Weights of a small transformer language model: 357M tokens.
MLP neurons of a small language model. Each row is named by its layer, matrix (down: output weights) and neuron, and shows model dimensions 16-111. Each number is 500 + 50 x the weight over its row's rms, rounded and kept within 0 to 999. Numbers have three digits each.
A block is one neuron, or neurons of one layer that tend to fire together. After each block is what it responds to, as a language model described it from the Wikipedia text at the highest values.

L4.down524:519509637545519446494408512466459512485472551553495604481530509628533445499525509469498512484507525542473594499551526470513507524453569374496493523515491428496504418500461522560568572474547446526435490411571515485435541490465569448535380530471527539526492492616528497485461523431476399564
L4.down794:486489493419546504529512523440366473570490454439454499562550476628422448527431444574480480519409454522508434531493439528432479562371473443475595492503526510468557551557357472464470544445422428503533446556534437402494464494633527473511510489570551533625539475468480456413511532521561498559
L4.down799:471431567498447484484552518463483456420535506489460586463530536542509492497549456489481516491499585503506528553482476455514545537606457450485514492457541467441455432557487433537488533459322494476410453589513468497546572520541641579518515481515579484502517471387488563461491552471497448494
L4.down874:477444546567462485538488459440383592532502545503477456419573476500517409462564488539486568394545497482476559532497534507502484509455446437490480502580379478478499495544540502501451514542548465510507526439487603515486559494487525551556505493538445528550504461577590509460490517449586556549
Description: Sentence-ending periods. Period-space tokens closing a factual sentence in Wikipedia prose (…Crystal Palace. Dowie), plus final digits of years like 140|6, 172|7.

L2.down347:452437477448467522622493526447424510498526504539423479430487482541653523511452481480455417554521487511520552539475401566548479507550483586476481474505563545474482506503448540537529462615574511516508479434430528470459535433522521516483499491392548473554521525452471446530618549408410528473
Description: Mid-word pieces, section breaks. Word-internal continuation pieces in names and terms (Ed-itor, Lat-eral, W-ater, Techn-ology), and double line breaks ending lists or tables before a heading.

L2.down284:481472487491526504480489541521413448468470545531509584505541516415473461528558428545473509494576579511560531494485472419557521569506425490473519462460541526499492462495498511502445446455426544447309433570573504518375560472507556506492513432504532476529531474506513509445498523482466454487
Description: Paragraph and row breaks. Line-break tokens ending a paragraph or table row, mostly double newlines after a sentence-final period before The, In, or == headings.

L4.down491:433489454507555583459449497428451572550450609392523518479449464656504557569521494514501614511561529449597521525477544550496599438487446511525528405527533609483420409532480564550503580497461538503596555492604513543425516476462537542525551552491544467430535515484543452487510360459545540516
L4.down865:401493512549495511501599431654457538510449440465517494529449484500570539412538533583504570501411486440467492427358469476454483444557447456451522481519546442470405451430455553496469537560477464466467533438549482568524615468448489374506461398544489503503564499572421539557457497500514508404
L4.down981:400551551502571485502505478470507513392459541412506451473447560688499599508454486487498482531496490544434513484496553580605465439534500581527482540519541473501418443454441572532466473543449531450558522443514478531479494468512507472511419514544500519533562522450497455543492515540458431424
L4.down1170:378499469511604432479567483486481550559478522482534519490516486603492488540481487581444579537519505543511565467502468490428534476567486475493459438567516509568458356558605504532398633607440477514491475569502465560482517471520481534542451561543510436518539517453507458526466533439475441429
Description: Infobox field bullets. Line-initial dash bullets opening key–value fields in Wikipedia infobox lists (e.g. "- Rank:", "- Place of birth:"), plus paragraph breaks before section headings, and weakly some mid-word pieces (under-st-ood).

L5.down56:511401389511458613487480447505540535452588473524530491437513420467492471492468441476529495499514458562496519507511587585517568519417581433474546440526448505488538514467507608518444448482525603513496494486546527461477450543534469474574441455478473456524504506475469378591397489602476502450
L5.down98:538477458483441494416496455491403518419533461428540511376511427547546455498502500428516474449523564600521610529545412453454529497568461483490519474566407629526545483460556451520512492469610414411534518559483453557512467548603452487462516504504527400494383511565425482440474472547507533509
L5.down118:573492444534431463623493552530409496493507449525510482551436459581387405439558543474570447538519476544499509536455429515525495438522442537437495445545546466520498490478518458522601535490413521441493459490494484434536475514480613525566445494548488656553513451452497477491498457595495472482
L5.down411:506550369487442360542562456576488543520473464539531524496549541559575511509462499480519481439543531424556483559509515503478500529503492546391481469552565604598484447504513509444386421489466499483460552515452477545544469490534539546545473473511484517496499459551546558492558512526531475413
L5.down541:392461391513530509523510490425370528429442443454561485486475481417541485536506465509460562555517541544477482524438468482465425528540469460529496590560440559595511503420511586313537561469541509426559482444491430488553459486429505383495474505519592501514486633519612464550565471503487444518
L5.down550:500385556549492525380459480521535489489488440536535522456511453443475484462538528539525560483519434489436448458476430508407523562522478429379568494521502545529497554476540472448642485466515424556593490469537462444492455468409445511498545461463548576486402391543500472534516494426457469495
L5.down609:537475495478516597521501430401561373528436547514496466521495490597506509489471414529528514421422509416510497573498459534473511562487430583508474586506514447482470495536499528551534542413472488511512451428465443581422501515559573485572565486638480472476544484515524518467519520481566573491
L5.down681:569490594611502415514537427526514460429480415545452537469522436541473514450501489511419461483547497507479483373502513443515527438508486367452445533481583494536454411444542498483467496468529511458527499518458398592486514443609539442483492534475511528452557474496504576528438535499567496426
L5.down702:467564464572405541459451506444551556477539449445524564566475567583563557575484560566503449410389491433460560495462433478417495424520498495506560489530507618513470536513519495395451530537424599503550552416476527401549564548509508525476576573566460499543538488528488564534455497472497511488
L5.down762:524443567514501369478495467500483535523441442525539477485442464574519512533481476562571501518479554500435586484586522512508481461493518579464545438478516597522447569499509493370456427483494445449634475511522470481566524520541537558358396446492580452574446445519510522533471428442474464428
L5.down846:568474447489569480538465405552444487461491524478549554512484539511514495536533415391425532467423508564484552477530504470550575540491477468561542485472452511428493511448519525466524533509442433537530530474540474520479456539515480515474462504479473427532600461484474417469489515521512446571
L5.down869:465446581532460470496476548544595472453487546550491453495435525504475458561399569450530437433493442576498454491539472505399549524600562563568543601460549539389527455555551481546470520434570445457512496568540502517500507403554534494537549419534494529493565517573467582481505547559466461443
L5.down1049:548450556563466490530519388500607474465536525494418544515545549536579532463473538403527562462474522474404539499492441456544464472520622547514526525532484439480493523499534503466502579498555420497533548537509578513480475447554472506534422539516496481504513522489608547471458480382491522505
L5.down1209:516443535411608454461449525492445443451537518402441512481472525473639458477494446425554404523583454511562549436412458494435440508494587482438496541465484539520527609506434551481449518505592517486527550411467559481511453583511548509420413446501529436551482404468554442576554528496463557512
L5.down1302:508438451380504541502529544459456489482474551430523449458576496521539436415504526502474561551541482531487480483578604519555423525466445455522493456495435478518514559515591502503601490540403459527471515445490527571528499480547509505393507476527569574460510402519463481556449560518442473476
L5.down1448:523441412540449564478530501486478577448415427523445508566460574553565457484406533478554452463481467479588451586548466429426436549510454455488518510414538490480554449456485464521575437503510464505439520514516519482455507556514476522499604585483499586562532538515511572509512481484561560459
Description: Mid-word verb fragments. Middle or stem pieces of multi-token words, mostly verbs right after "to", such as res-ol-ve, impro-ve, pre-vent, main-tain-ing.

L4.down430:509465554488453528410424589428537513401526478461477575529477492592519456457546596604532590483551518538505467534493414607476538391443428506573455464414507517543554509449505470403499474539603489509497404554585399521500398565490526498518493444509485524485498438501471546585562523496476495454
L4.down431:406487495575508433498331454546485408669491517494525518593472484523574541547463543514502554546480474463528513425489572493531491600422496381501521562491563498546489477455460470452599567532496508566537581472492478455518453448525560596540464515462537540481501487522551541511471526517454440437
L4.down651:518501522497474604459525377475492463546508572493521490549503539547489443443492569467370551469417561505484418552421456501489586518517523467558483489443512469534495493590540525473553486438471534444457514579576505477467442451453458439469617492464566536492596530591492509546536477428512529501
L4.down1401:391457512531517504545481588443503484458538363481414601491412597557460436431498502525651413461590511450521541435459441471463462600530506401510588497508510472458546538501536517463488515488508460448463524637555451472479495547509533613434486547517462536440480471531518471581558537498538474489
Description: Possessive apostrophe. Apostrophes in possessives and contractions after a name or noun, such as Chandu's, county's, I've; also occasional mid-word fragments like -ically, -anti-.

L5.down22:485538565486557484446460517545524537487570522457503613559512525274522417469485467584467523528507491445478574500515528490542528418541380508500462551433503558557503495519515441576505533509467508503328478529454494584463490431467526397452488576503505505475476466553513560519489479504423496485
L5.down58:444500543470485543470475493462544507481532559513488517467553504270529501520506489528567470446505523467517469505523485580435425467516518543466477482521501479453494448511447488567466516557443467439449495513503478470459463547489544547516506478481527480431475529536461465531506511478459466591
L5.down169:506446542516460524530438562545572508471516554459535550506533493464497425515526585507537525503515484515488539403519475476493552521563511495453507540504472443457532430459495490479477500497477525464483506489466524494569532540519535564471473471457459536476503459536535583515505485501517460530
L5.down213:493509477506458499468479540586446465469454452464506568458516519237532509564489500554502489507494485477487455492541505507515492529521524518453466555470526534513514463513483438476509440462530511455554557481434457608490528563422500525543445539482574520432496502416442539466490507469558516501
L5.down313:475515503532475521535461513453497500505487469505471499441482500225544491501462590534528468450528438477502550505531540531524465504517464451458462495509447498461484481503507528494500494507538468517428504482577456588496505504433506503522472549512508462467489495479550487522471527542506500567
L5.down344:431534511537508544494478524502499480458591549518466576509545504231465511438458495537496468519533466514491562455538507475503511509521461488482475465514474534487520450462506484533449509468436478456370493498531470542452593490490528474489526510472530520480483466518443501532557456462491468500
L5.down558:476425518561508479523475548463413508578440560487503479521504447299507514476546488499495588494512503452436436508510524441595430471526553531444503557470521600500518530543473413497456592495551491493487490545534532533447556445527498533443446553563512460484547519488449441487534535516459467528
L5.down622:523582532500465442437478542556485543562517585485510559503533524153430467468485518560534411526570488487500510420512528578499529462510468524493533537527465522492556451471520487551506492563454468472495474446494454515468584435486488525587476498501516458466426457486509544465506437497479565576
L5.down724:427519442479482526501575511478403486425519520455489561501593589495442474462531554488544533447600413607528499544549476406479434498537512494518533456498456532614506459461528417432510440486515432530454447519535485429530472545514413452435613533446521564476496472468455612527454459457469466547
L5.down1129:443592522498574503506442535502504532474557568500479508509506545342474462481444520504488468487530505485521551483534520598545489545528490484519423569520497543554479504512479498527483479490335535502391449434606455494483477483623546473528438464491489496522546418432511541450540488460545443510
L5.down1177:511496509481443498503417561487528534527501554505505633491468546260471497505402528561485466481547471452493534500472465504446452479506467512514519522470490530553472482467544434495482507498478508508433502425577468524464490483505453449460515564484501567460457473569491540505531481531463472555
L5.down1237:489417524498574481511444498469461513419568488481434425521494606380582480483502520515539496459433432537448549498491509551441527563486495480455483531487465478481521575500463535460564447455573494511417448457568442506416536500483444481504527452420563663485535421490404443514540542562496512520
L5.down1289:439529469460439564486416463585540524447511510510496513483596534384457431496524438542535555477505493475625526418466475472602476487530407513583489403512535516498576542489517464513491474433419524464456487521548526593506449457545583480466501579487512458504517446500495475532553511468516423481
L5.down1329:413544479576512533527532533468530498549441547489502604422502535181537576463489538451526483480517448483499522497518516484502449485514498480467582466491454430530528527556519507407565523472561506425431422534473381519463567525525456517516478556473511512482521475519454530582515494510455462527
L5.down1424:477587477525478441530477528527483523509526596485530522481513497172495472452511548494485457520511433468499562461508524487481470515500541503485447475508458466488474468507502429484543400456486460434463535465463489562551602445507512560579499548473543503484444506479487500445524470469470492522
L5.down1481:435537558529495427528500556481505520534483565533402535466505497333528524549470561479490397447453479508523537450534493518435450451470462499499579505546540486555533464467478465446446504505549510455488464452519459460460428545473441479462433426418471562490488534510518552506493440542492526574
Description: Sentence and paragraph boundaries. Whitespace or line breaks right after a sentence, paragraph or table row ends, e.g. the space after a period, the blank line before headings, row breaks.

L2.down363:472504465418499496506529506479445515540459482470534507436510443471437514469471546507520458451533520507499517460473551454617460463511481502350494422511537578514554497456453455463510480439494512492412566526546481554514487518481486582500525490430503481513450520364465478568534493532573541519
Description: Possessive apostrophe. Apostrophe right after a name or noun in possessive 's, such as Women's, Rio's, Morton's, sometimes n't, plus weaker mid-word fragments in foreign names.